MLP neurons of a small language model. Each row is named by its layer, matrix (gate and up: input weights) and neuron, and shows model dimensions 197-292. Each number is 500 + 25 x the weight over its row's rms, rounded and kept within 0 to 999. Numbers have three digits each. A neuron's up and down rows have the sign that makes its largest values positive.
A block is one neuron, or neurons of one layer that tend to fire together. After each block is what it responds to, as a language model described it from the Wikipedia text at the highest values.

L2.gate85:518487443511545513513480473512494465499487487525511552529461471485479477504483462476522556514480513512488438510522530519536492501488485452490533460509468511535520513526513472468496538476523540510496509494493495542509502507486500576481511475524536489532502520501507521552503531461516508467
L2.up85:465494521491545503503511462466465479533514469492518491517495510477503509494555487474520497463523493456512489516512542534510550515505486555525503536499471440510517478489522501511484454479525497474513495490505530507514486525472525538506485476500472539511501529470518482556510490480494499526
L2.gate160:534540526504490503507524474504494528478467461530517467499525469504479487475488520503473503532441500463459504498528560521514495519462490529485516477476456497498491482495526492487496504485495488515507486500502521537479504540526485499530522514500538513473501524430522506517515532494547490502
L2.up160:488530507519479538504536493517515506463460483530499494498518495541485514513489493528482500491455508481452513505509519470533509536474530512523488508482475507494479468481485536516497487476488551533520504472501522554482538543549489525523519510514515519505502513419523495514492555484536500486
L2.gate284:521520553490513480508512529510517495477468489473500505492528500547530510474508488508463467490499503501505467488521487482521494497475517478510498483462472495517460502473498489527517544523522517494512520530488536521528531498510487435458499449497473502520534508503493492553490476488508499487
L2.up284:507508517552492491517538498515533481497464469466535485517541484535567501498489500496473512432541511443514506508496501483525491506495473489485515476500473492519488460485501519523486492472494496452502505495498513491511531511496491504483508518546522496505495513494507500537516486523508487525
L2.gate445:501488475499543511507559466487514488442448469468531507544493490506472494478461481508474544530445501484498476536509518461536514496479473495479488495484490533535478480505461476542489491484508512542515535495524503511501525480505473540536530506520522491460498455514495493498515506483463525489
L2.up445:481464533530511548547527499557484479475475463498479472483493506514490476501482545521513490458522452463524510474486501436504480483492477532471495475518535512483456529489503500499526552529483528528464481499487505493464483508477477484512506497443508490487539500485490504523490512455501442511
L2.gate486:504531509487525526506509452460479527498423482508464532464493521443470488472502482489478478552536545517492459448490523495511517527516485516495526503496479444486464542534521501492506516538560489494492529495492533497461488487470514507519460516514490489450518515540543525489509482519504504524
L2.up486:511486521558524456468511503526483475501505467496522483525500493506506529521539512485555496531536492493512496520452477470523497509506499471538465496526499534497503499464476489477538502452423488497499502525505490475542517499521479521486513510457457473494501529506466510479558509474502533471
L2.gate664:502477465477557451524504459528507484498487469504494493521504512499487559528512536452486515525479487453480564512521472484533476497480527487464496478473505475542523496518506476502492485486474505469496529526521496502503502515465522469518537527566544515525483499489465522500507534508484580470
L2.up664:497486529514521466484514484525480500499476466505506487484506522469507549532543522468497505514497472499488514482509511470522470519504514521480503502450473491492487516497504519516508498513489527459515497508514482475508494503500499460479500500497488507529510554500528520517484506475452508482
L2.gate780:520488563517496499484475499528498535516477504464533530465499501472506507491483485452460467507528512479501456461504505527507460461501509505487413484526517508438508519529440521512498504491501489528495477524456515482564516519483463490495502507472481502496479530504514518511497507534530540485
L2.up780:523471527521523502500475523505535508503496497451531505468534458470490528501469482488476455499523476510515488530483503518474437476511497511475497501539476531485492487495470542530518507520483490517474482524492527455507505503482481496524509543499473488491468513522489496500484490523494520443
L2.gate793:500497523508552496504521522456445541501489481491464485531531466454493485499505496487488488523526507501484531486498546476510521549502486458509507499480493527460502525501482483494493512503464486498520481542536496493535519486535518501506537508516515495552534496532568503523466504500514519536
L2.up793:494507477505559486490526504474494479473456500479464547506525500462541479482518478510519538480490531532507579498544485529535486503475500462529494482510507484528472515505534451498494502450515563510514473572505515477519515501546502484525532471505453487487521496541476489494443515448533533567
Responds to: Word-internal "s" piece

L3.gate499:485523470527513500476500509507527547481475510477503487494494503514524496515486507492506453524476522498515493474496539524518508505473515474425509479505512526519488511500501521481514524503539550488588497517499482506489445467517516472546507526522514506516495481526441490482503466475504528513
L3.up499:494511501486517505495553506505468465500472544515514538505528489521485495510492496535484487544505517469528473539502498491502501465472507509487515493548510491515460513519513531512492527468529517502503509462514535521510487492485513487507494498512552534482512494468481491530505568494517510483
Responds to: Foreign personal name pieces

L3.gate815:513499542529449496535494461485506483511465502485545487498544519464502509475504492532479469515492469510521433510492463522470494501487552500436457470485498502516492508516506496515448479539496505474519533477515523521482486466487486427502520502526447475535462500460457510509497471514466513486
L3.up815:519506558530444502478486502505509524476511542461528524503472528475522543446492486528494508507523537526509503446457486528504502504468502505519442496502497520503480525492547521515503456549515518433510529483475500527547492455478473430473525484545494462483480496486453467525514520463471502470
Responds to: S inside split names

L2.gate142:501520508499491522547448452469474494469492509540547512519470508504462518445458516516524505505503490547493482508515514503497525517507485481498483489523524495480486482460465485516521484525533489520490501450496523513539502496516490500451488496494514496497506500497491493504471488496522525485
L2.up142:485505515493478484551431475466501506464506510519538502507505518506487508501492521551540515496500490531486516515517520505523550475479449517492459496499537456475467470508525477502498478496527525527498469475532494512519560496560514503470491494509537469489530499502513489516509491469500524495
L2.gate282:501512477497439471523495477538520466482526473480525416473501492502478527501498504483513537502537519467517499546429498534463538477511501529490465545496515486505504484524539484464463529485458528556501516494493478472514510533495458501460500431499485501487496471519500514494503465482511551488
L2.up282:464497526507520477502460479521486482533517520507518455555504467521523524511495505507521510492533501493488514505484476538446546466522489546479459511476535529495480500549519522482473522516511533500531503492511452480522494523507468502475532490476470500460471490507508498501480491456489541506
L2.gate369:491533506508481477500472479506459546494477487531485473466483502494505488525534473510519452505519465537508510510439512513503521475517530527458513526514462507504492544496526567519494506507507486536533520525464515497542475539516532496548480452539483509470534489516496524495497497533500469522
L2.up369:486484475495516519531506514501472514491532482517509501523492478523544460535450462478509522480489482514517487499479478456487492537472493516505481492514472532478492489449491485432480513489491503503465522478495515550484493519525475520443476513522493507520468477479498467502512479467506487473
L2.gate524:506535499480478522494465468491440502504479491517523546487478445475495488535530518512512507498491450505504512500465496475543506473459509467491481495488486543532514470491510498512464512547475470515507526514488526495476528497529519527519505501553487488489490496521512496487515445519509514477
L2.up524:517509567539512490492488516498531508495530470536511480530461497502505528499499492490522475511480466478495504525495495505463506472506480467491451463506476560453518527478516523516480505542555521511534522482537516495502488469481476494474544504514510495462491479516513495549514482517499509468
L2.gate645:490476510498511490496487512483520497513487509521479470518533492490494473493476530484503465496516480478471540506520496520484489486472529502506536510490493516502474477495506549524503536506529538489519447493422506496479461525505537499511507504490493515510507516483491502501477546493511461516
L2.up645:521483490518507530485513495539496492534504539511473508526468505507508503510486499533503521496503461507522504510502531522488494447514547502450510495467495499464505493508512497505506492501534493505533470474461542482505443563481544552501537507502444490508528474502482451500479501512515504558
L2.gate694:480502475553480476510469496513486514488497488507533489497480470494504499524484483486568493535478488453533497489470474497549518499477531517499450492497505553453492517502466497470434494474502547476475515537469519484525505485477474454499515457500495531508502459510469504474545499488536500485
L2.up694:542506505543549532489488481493477493480470505491515513482493475504492514510496538491487483499471483489499506513469445450526490476550523471526505474490490529461479508468508492481489484478467521540497497520505499483483462509493470457503501525496457475491508494551433496510554494511491502455
L2.gate868:518554476542477526459535457490510510472530499517476481525498489488535493494459534503521498530550500449546500513518483527453477493511530502484441486515515493439547516479542510502497482584501511548539462474516520462538468509480504484480477497550478528538540521506505503489496470506467516486
L2.up868:533537476519496516481552504494522512434520500536486460546467484493551485484462525519506508535533506474501526506510487530420489479511513517500432503529483488473515501478547473484472469546503531554528466499518503475503466504508467477496503528523493478547525537512479514493504516509468498484
L2.gate885:475505505512521462461513459531477496481516499513521506501472490547503488503497472499488508498469493522505507480509501550490461488499481445497496516517463526494531505526467510499512523514489513500474545530503519537490522497486449526461479535567488501491486473525486472493479475501516511490
L2.up885:482505508515480461504461500491478492477475472542512493526480508515503524522506483476522498495516583500502520509499516499529527438523515473507503522494501499467474432544523534436532503480492481476548461472525518473510501476501517506493473557509492502461501495543490551521524494516451524512
Responds to: Velar k/kh subword pieces

L2.gate105:533481502448487499504537509529486454504463520508461488476465507519545510487501488456522468517494491512494498499492515515458515450544488487511456462476461510506520512538523557509503533515492519502504467491530497558511503479508495462491466480507531488502483511530530488491464504528562484484
L2.up105:516468498433510528480538490544469466489470540503470500502427488499544496472505513464532457511522498502486496492496509503463536492544491503517447488491464516488530515541505531471477520522508523487519475507529490565531502483520495442470450493501525522482480476535493500527470508521552497492
L2.gate185:538492475466523477484475471558526496470505504516502488495547484484491528501521554493498485460473458512514516531479535543479539498509512454492512538516515510489508489509477501505522496515492482501497506535489471490476489508509511473470486497491448530506502450556532535477483488506553476498
L2.up185:569501505470497546488494521543564461452500492515502505540481466527532505488498494506491496507461486516481468534492525474506543539505517454536488478514502476502514489489512454499535470509466478544504505535413479531524529486492482458502493506519519503477509489498536480473470503501530509487
L2.gate223:523528533501519532486513466521481483479525518512503511531552535490530504483509521446469478494491469495545491508451525550464527513517513523517496457465504528509491506524456529506495545506517460460480490510510530461533496509514495464530492484448506520466503539476536432466500469499530466526
L2.up223:514545499481497503471538488506490517523495490494490499551540534485549506472512491458486499505510492490528466506457540512483499506519544501492503474483489489500519519526492504515485577500481440448460504474518547464534480502478485447553515500453503510477495530467485449512482494482528452516
L2.gate231:480491477479466471529444487493520458502542472468526529523440536500458477541479500490488496489500515527479465484532491513568483499520496491502482493468510498486527483509500528482485458513484511454494502490488518480484481465486525482491516499540542511537481539503460483473497456517489474522
L2.up231:462507551492495530472464500516508513505470504481511456503509506513465533483459484489493497528492508455522497495481515489486526485475516497547523507514521470492509502544478528465504548519537503512483473479548517494472508509541495476521467491467485539488454501536598516515492510496498515486
L2.gate332:556470522494507511472515496545495505450471531489506493498520482485531525462476496472526488490529471505481521488465518486504539505492497480502473461473456500476539523517507473483527485509485453495530516490487501487479487507517472480512494512531512522438472507499534489489508498520525491483
L2.up332:501500533503482499509488455532507511502490523535488510504514493518517493477490491476513501505503485487461490515518503493447504479512502448519489500485446521518512527516527523490526511546498492494495487493496523531526504514515497494497509515510509530473459503482555477478484506544526491509
L2.gate485:518509495461471538516499495524469464535495482525423500471506531533528471492474482540521482486537490499473532479465470477478500509520464535517490503493512498517497493524512500538495485460490498528451541503478489476477514486472496527516516503517511530513497564483563477522537523505444488494
L2.up485:522475520508490517541465482508488484546506520489480528502516503496538479500520489509542510482513469494511469527473473476489484472534487445527517509514495498504489534519441493500515545445483493498449479495516467495498483468489531527542464494530505509500497551501488450470521528514518515482
L2.gate864:517507479499469526518549505516507515491488503523533495534496488530511467504481425470508461497488501503464510514522505502507467499517481491468433509494484516537534497485483475459510488519513504500492533494506490542533502473469535484482472513493484517500517476533485482522454522477474504514
L2.up864:474553465495459507485497508558533533519456530456490490498536499498509501540480489498496505523500486488524499489495514490511535483510490508527489498475514503529519489526555480468514500459497508488468519513528467502531555471520472516509479555540492529482515510498512494514480517537494488512
L2.gate883:555465484478501496505525501505480475505490541486468464524505481510516517517511538423527469529525464484479517513531530499529489487539512443516490496495439505506505527545520512501538530502496479472497526497499487508532459512530514481510477497494490518462461514556498502499492492506538476481
L2.up883:539515504469499514517524477521480513512522525488497444515492470540536478520467522482530441532490512510497504491492528504511529477547478477538500495477452511530544561528496539506498521503493502502498503484505480528509486467504530469496510511513506530471471509554488467516449487515540517462
Responds to: Decimal number fragments

L3.gate391:526472491469495514533506509495511481455511513493472482489455534527491478505453511486516477522511486522500513501507505501455551474533475481510493470529463447483482526536504473475508487492463468442517544493489561539483530470533459483511469470508471510483544464499527478461517513486498476477
L3.up391:497518485524481546556514480530472525507460477501470503512523490487551472454496525471520469496518523476511502500462468514508490495477494453487488497485466498508490503518488511468513480456519510462511507466537489533530493538470452477502458511512444511505514505486480481514513530499500510494
Responds to: Numeric quantity tokens